Part of a small language model's weights.
Training: 209M tokens, 6366 steps.
MLP neurons of a small language model. Each row is named by its layer, matrix (up: input weights) and neuron, and shows model dimensions 0-255. Each number is 128 + 32 x the weight over its row's rms, rounded and kept within 0 to 255. Numbers have three digits each.
After each neuron's rows, "fires after" lists the tokens most often just before its 100 highest values on Wikipedia text that the model never trained on.

L5.up989:172146154098103109139129126128090150191091106131168111129101090139135148156077145104150128155080096090173089139102071117126147148151090086128157124172150168096131120131116114096095098143132124181076080131152082079133173138092091057104160155120158104133087105217157156110190118109204155153174091170174143137075134143127100123167069134125109084077117086150137101131174117124194144119153106125178147111149208162114106106110120104134124091060128143139137111114104175096090117118170166098076141153133111146152132076152175184131102103094095144103134108112139159139132144149153057113089128124178127151179105144145134181192178112183138118090106128107130147101199141112139198125124083122151143137093104119115086129102103140126184119164125088111152100197116110165049085119106215
fires after: "h", "e", " s", " th", "ber"

L4.up976:144112058115105156103137157147108098144130136124145095110146198085146135124111104140190129127162163109132111149175122127136121140206182135091180121118059111127155110098120106141173105153101152118148136157132110107122111122127072190108130085157115170168109163145146155131117111095148085117167088108120189037168077053096144124154102079161117138125152170091151152067097161084043100178139151122125134091123136094104088126076117123137142125081200135135132141095138076165089125151139144096120129104159129116126124167149145121070089159136129159120066164086082114088166126037161100136123131141191148115098196150144084148140159102102112134129131084170131191128124218095156147120223087101120194169209134087164119102142176101143111143098115143108137116127143137130138100140149134
fires after: "ain", "ou", "l", " W", " n", "s"

L4.up632:168149113159143084107071085188129114102077104103159143153136114146138082157092182118152121078138117146104130159118070125149184158145168130156143116117155122138116163115123108150122134116112024123186145127192088114147111147123119081140158104071138095176164120154153091090138149117139064111069144118186145087125139192175116153108093141120156182112127081089173115091075105162099168202137164178110130150097116142126097165144159139144113124159109171126158176132109131086081229092168161107139164103147130114086187094128122111095086139021184137149172145079154105150126084108108125144176173170142154166114113135075086099145134133120127133137122114093150118103092148111130093071135157135113113094131162114118124076100097109082151119091113107070146168127101213107166138180151143
fires after: "p", "if", " f", "in", " in", "at"

L4.up378:136119139131130122148133094103173107120109127142100140109102036112206214097141093130162158140129151139090188135179090130083123104137089133179123176134153133134124134119217146102125119165098172132169111154134174091078179158141119086196117076085092133179125165179101093071136117126143117132152177100132149159162157201090123153142198082095138123138144150133123150067145074134057116139154079094166139134168143135137107113165163092168123141103098152142106132127155185141137098099119106170121086123180075123101132142108116117123165129056136183131157096099109083109174105189154167086137103156149082107081105158084133135074120131118054109113153124085114128104099193085164174107062174171145131089105147156147086119150146144123165110117094155102174102152100140097115156136135078
fires after: "ar", "or", "er", "l"

L4.up702:140167100077146094165133117189066101087135129144126061117114125129131074149179149137141141130131161100116106124135137166196114121147137191107124126183114143176139148131112154154123132119184148117097128169173113086090102108131151145130143147084105071149160135136151155126116144152122078086147203121163080127085137121182200135047117124147139102105124102164159088146099124129111162094146187164141143091124097119088163053134181087171162132089169155177085193143128168135099116152110107116183174108139151145099115119052154128103124108151058168050117130113144128113083102110111098140134215124100170153097157155170090125140188144181185171127127176081094138093117115155140148118122060091139162082146113149116116130118165087109142115102115170091133144095040092162137085073125124
fires after: "b", " P", " p", "it", "f"

L4.up475:119063119117146104150158124186169090177153148135196144156159175124135087160123092100103152090118088207109111153123146149108160157158114118112092147098114139145116178148124087143120096133134126087104148119165154084171125131149147144173122145110094066131161081166167106076128189040074093145138109144142129161160143104161156117147123116164156143091217053150121096168135135147089123151115082153110065122137121181167138175139106125128109136101150120155134098130156131084162129080126135125097081150139085128106121121191136088155120136093159125126160167077108036095203080142158113157181175159124128112087123160117077116115204136159152062121098118165177101125096140109104041071096134175162116108099108146161153141113124092167141112131072145191100136155061116121126113088132119
fires after: " f", "f", "l", "a", "s", "p"

L4.up843:170088094164114150113131163070083132108072101134066147096175075112132066147128188144144152100163112130204026137107195092149132161122136135125099099145167128080155141138138080097164172078141159145103154096155107153095143100100123152102151114157123176120190042106103137171099063074184126113090104122162128111125149147141143088186121156116108164163114167110102142129103128092109127119108143151147088186069164131133150116095092169112178098127140149024133104097171151161089120148137108112092133160107156159099089121114141152165140145169125131096116171192120123179118160134107104131155176148163122178100179155181156167099084151109143172128155131089129202126089099071108126096166161115098114071119099168100129149105119138110170137081065140147132126128122122109149090178126138
fires after: "t", "v", "f", "s", "u", "us"

L4.up487:090076182116073119157100138101107171194097049149171085154173235174097058123169165135125153181098139163180153103194153101118170161087106077068157137085103144091148107161101085134148158135151115104153105137129138174134127117132174125121153151093083128197165108133125120141154106128143133102128162087148147103156127137103100093183105093104107129093155160149179107066091124086148145143071131115199156144130183105138127174141127130141120115152135139132129140067080103129122154183168126142190126059121168122073126128108101086114109064123101153125084128161179147121163122139099117143140086097107133097153138108113107145112065127106131177152134116140140085124149186109107064111126164150131169164143183099111198103177080137154144123144163103103096140089100136110062119133131190
fires after: "d", "at", "et", "ad", "p"

L4.up598:078144093086126188169104193129114112142065159130166129148139086148097128132149143116130084125100107133121090135140109117106123152132136123142122128131070153068071188188132108099117163092161139150126146148135168090089129187129137115140157107201099097140128112119174161065128120157172138171136162091177183101201171134068100102134096139098070116090125153183139136106160141147122186113097110129180085162140160107133119093115143133098178157134132114092113108136114099118137167150144119161104140111163160186133096123082089150134122141118174177130113201182120170072157178157103106097172109136094091107099058217098080099115083082164130181194102079061107068107130179129107155188085154101072128118127114150122109104094125165124160125127108091157159153121164109083115175095104112
fires after: "k", "ad", "d", "ed", "om", "im"

L4.up754:087103098115118128131129104113090136108080154141144101112140185171118158069072156087139134151108125199116125090077118111103098082139117190143126120154144201110120163191112085083179133198125143150025117129119060109149067083074145191107134133143138144131106167147172122138136100142120152114112106149197138134062068129131184163150129151126170156128119116131090132193136148123141102148177151130102172119130071184044078139109146058101118078158142178097091141127144107128093090136109140085082094190194143119172091091148118161180153161188083146100125150118140135083152091129112114161138207138120120146133109144105095131117161110096156136126136171133155137162174157119132135107092122128124146098096111179105139120085134085170125152161069170121132155104141070161080131126110096
fires after: "ch", "o", "h", "b", "f", " ch"

L4.up2:200133126116108151151098110143143146154114089153107124078105173147199139122176125125174124123109141151110136132124165074142117141160171136098205168149134130098133133111160145175121155091107094094104104130108054121101105059154097131076122099121156122135123108112133145144100106141191147159167122094122158148147129092084125071167169141149150178159054118161130132064141120081131138099173149119096078073133159050155136150121131120115045038149122180144096128077142148179134137165119146103147135138162149128094109167106128132138089125112119115120152181244134139113099104053167193111122161087180162147178072124103103165100126121087137160170124099096138110154095088137173160159155164150145139169133102122120105152119096018129108080071081166134113124146136104101164146130129112
fires after: "l", "iv", "am", "i", "ou"

L4.up893:175087100120167111122117125156160131133137121152140116085166145158119114143134146170141135127201126164109147070147169069111134174145157080112097120103062198163091178131095176104070077081090091117119126093126140083165166097104145144129138156149142106113073095116100093137172114115115106114117099097063127158146108148159083129186149083114074154176092131134150150139142120122096139151146087129184126162121122062144123100128078104151125156120150108083090137142155128110111126139182097191110149151190156153133084165105199118129127146093185141118126190141106161070179097114157125110187153088152180111113112085108104150122114146116071138183189097132114143082146105180124102135095144128096128168131183155155131122223132125177110128080112081066162078130117124106057149053101181
fires after: " the", " M", "m", "\n\n", " |"

L5.up110:138157084109148175148117108144128151167159137093142128139139106134070137106111168152103145151108128127084090132149161135094183128149024099155122179117061127137167151135079160077109118093110129148103156148118061175081109096147118194125113112157125205073158109155174103124142150127132159145116108120130106145171177100133110182148098088077154200097133136157146110150142074189111131079127171057107090118146098134113067118134170192178091126103130122135148134145150136094137112162109109134171131087144122156132083098148106144066147078127123040103091119191131181169134157082082110129098141134162183093141141077143167084176097091115136126153202102158141175163117152131117105150129120113101175099094158201168081146152128120102117074038113116138148162108139159128100131143167143
fires after: "ar", " g", " b", "u", "or"

L5.up744:106117139084106187103164135108099111138181156153124136152104103154142082145151090131144116145130194134160131122080143212112123116086097112064143114131078039155046069135107139140113195082189070140142116152155098184126118196144168140122160162117134119118112183153106155096144119089173114113117127145119161101129183170131081161188063133159107066119171139093139097090057091132091163116107109131160136143152153119106102127182150087118105113129093140175163113143100165168120112140143206146181141159124151107153102065108145143098117144187133166044168102147122091069145145110114110152145120090099096158095116143078121108162097151138174099148155080127130120129122086127143148182156135169094084133153099195183140142059122163100110104073168158156112126134122107090128152120151099
fires after: "H", "g", "B", "ep", "iv", "0"

L4.up385:091114173103151154124084170165132145086053115159161113108152158114112111076180126128127170165183123102198105127113150108141165144187088119053093115129132140158095149103150100111125119112179140115187147163124135138151157077200157111070173141115153122225130142174094179129188141091173104136147110128135111113107127150179085188093128112146098141151138169189106117121114103130162142154086112171144155088076129117109111148163125116106099094104068150127165092116141174159096153081152121094126113119071122070132110133135149056123183124130140177090153144126150086124135087111163107126110063067173157151096166167080097155103140066137130134161091116131135111110166049122153147108092174098137131155107111091141165114157084132084135089050057144109177122126120109102157114123193118
fires after: "f", "ad", "d", "p", "es", "v"

L5.up162:110171150157088121101093039122114073167157080104120149149151103095194103100089163068185100147151106166088131150117075092128048082129135142122110123138153123097205139109158055116064139068138121160125167156143064123111146173129134093118086050106109163128156174121163062152164175107149117115102137106123123174118121084174101131135097145113094157130131129091158128135130135120125134152094125093146130159135143183158088094117147126134116136074118098133130164118128128137117131151167116126111175113086145191193089080108142089095166112069130187105103174129095148110132120122146094150154135097167096193185117192110137154180135180103156109122113140169156211123089121118173156159101167128117099123106061108173166062146098162154133169171173088137140124181097135140172137121093130
fires after: "e", "ember", "ary", ".", "ber", " v"

L5.up366:111126127127180136149128110096174104083173139117144222138105152111136087139077074131104111107168068084139102101123131141104121154108127168129129124120089089064109145125110157080114103136148118129138168153143056162171153098144074148107111152147090121080144189161117046136172157139091127117133128069121094119182151084072146157132123134147130181157107098088168120149117106125111191152126051125132125098127084168158123090142116117151161063144188125071173149140240104120147149106134113161160111164076044120156108123123123111135131137136135100113140123106109142113142130112143158120157119137141164186145091125169115093173173080082176140147095160192091108145103138184137163109101124178126167118093144156064110138148112121099108134051195115231106179138106100160113120124129151
fires after: "u", " M", "ov", " m", "-", "ar"

L4.up78:105127146135087123078122110154100136044166103124091119122180124145046143089106134159077175127107129150175096103154134148069114194110118200198174141103117103134157141088105139145104131096156151129103139197125099106123124127172087182184132124141068111200136095125102147150118082087170095159141142137137128163122155200150100121150127152050180157136128100134175131158151109149129110145081160115111126084167120112160031164103169143113137137064075137120135073113119128097140126135169149107155095160119144126144132057193126095140062054126170126131104138174081110093130113073157094187101194126134153122123115128156130122151128051151145137152125157161143101077150098165109133093122142127147167132077105183103165092167131089123091128127191153138147112119149141155073169128120158
fires after: "u", "at", "g", "or", "c", " g"

L5.up237:122092127129142130113191117144134108112155184111128089157156168071084218158127094081125129093143179165179126104166097139095139137131087142097105131133116107106134142123084135142144129144145162076100159161094142081117098108092085218153118118147156104138196122165126175132138100143107130102178133163110118167110108089106094149089103175200121125071141112159063106079078140141119155177121109187095139133129122156121119119125110113139100157168168162154080136114125120184156113101112123072197178129144145138165148151144150183125129132108052137102151138114174201111178047161101110097113074110128131090035088179127063175136128156210185164131108147131107121106135117088131122142136055097122092120140153149130147114073202091113141139133136140089170080124146090129093130144131133
fires after: "it", "ch", "h", "us", "e", " "

L5.up550:128109084136133170134105075113164087153134158173119134128135133122134173142168148128095174132109137148115121128074138161111119121082169123152063132126132076125150145132136076081161112092119086062059062162168154169062141141094086103170104160103107185133131165123151169142094101066135127105085116114158159171134155135180062075140171144124151088085097138065150142150121085069063137106077117140155159140165116064108112196101237106107135167115092096151130122126214131130106119101149157119188157148098128137117152126172119094161126111123164182156114126094194137125121126141104133122135100133158146162101119158140140085177104124096102100113109196114165165119112162096094123159060139171145164142122149152160086155206091142192093147118127132091127099114208136126111093125111117
fires after: "ou", " o", "ar", "or", "il", "a"

L5.up283:146101048138100095130127118135123137139125069074181113150126163112142119109092138096099074177109062128127123117042109089139131147110087155094160134141173121131138136064084167154138090195137172148119128095045187115109100109095123144143142125139177149133112128190076148141119121145105122137107126033138100154137112123155161114145124155094154131141078102145150144139135192090110127113150140199133132136118144174165159117101122095111116108121103107119097128133159132128125091190143126112153131170172181150211134172036114147084092088154116159135124138092162145063166143099134097105111155155136152091095115187164159140117134096093198224166138126116110143130098105119133089066120107091173138098147128180193130127185099144121128117135066139089145101169097176068119113140199137
fires after: " w", "ch", "o", "us", "h", " W"

L4.up493:191175089090138165116186088050143100155149149117147167153141130158151079144106133110130091104125083175147084116096086097122116155149117103103080085162125116155132088094187109140140170134161113136105111141128153180108186110103125194190127042173180139183141216109137115112108123159117146155078128092136146084133164075145192132091110152114120187157128179137148195075102155096110153111131170136160153174124124120130093116053148111097089161170134175088115138171158104136080163127137085095122125106129090098150108123091153094158113109119099235078087124131170080089103112092105111161105135116064096148142159148117094192117117072141128165124122137165124139053086142109163142141172155116102169113101118138094141141172114123089160129141143097120113147100129162098184097115148149
fires after: "t", "w", "us", "art"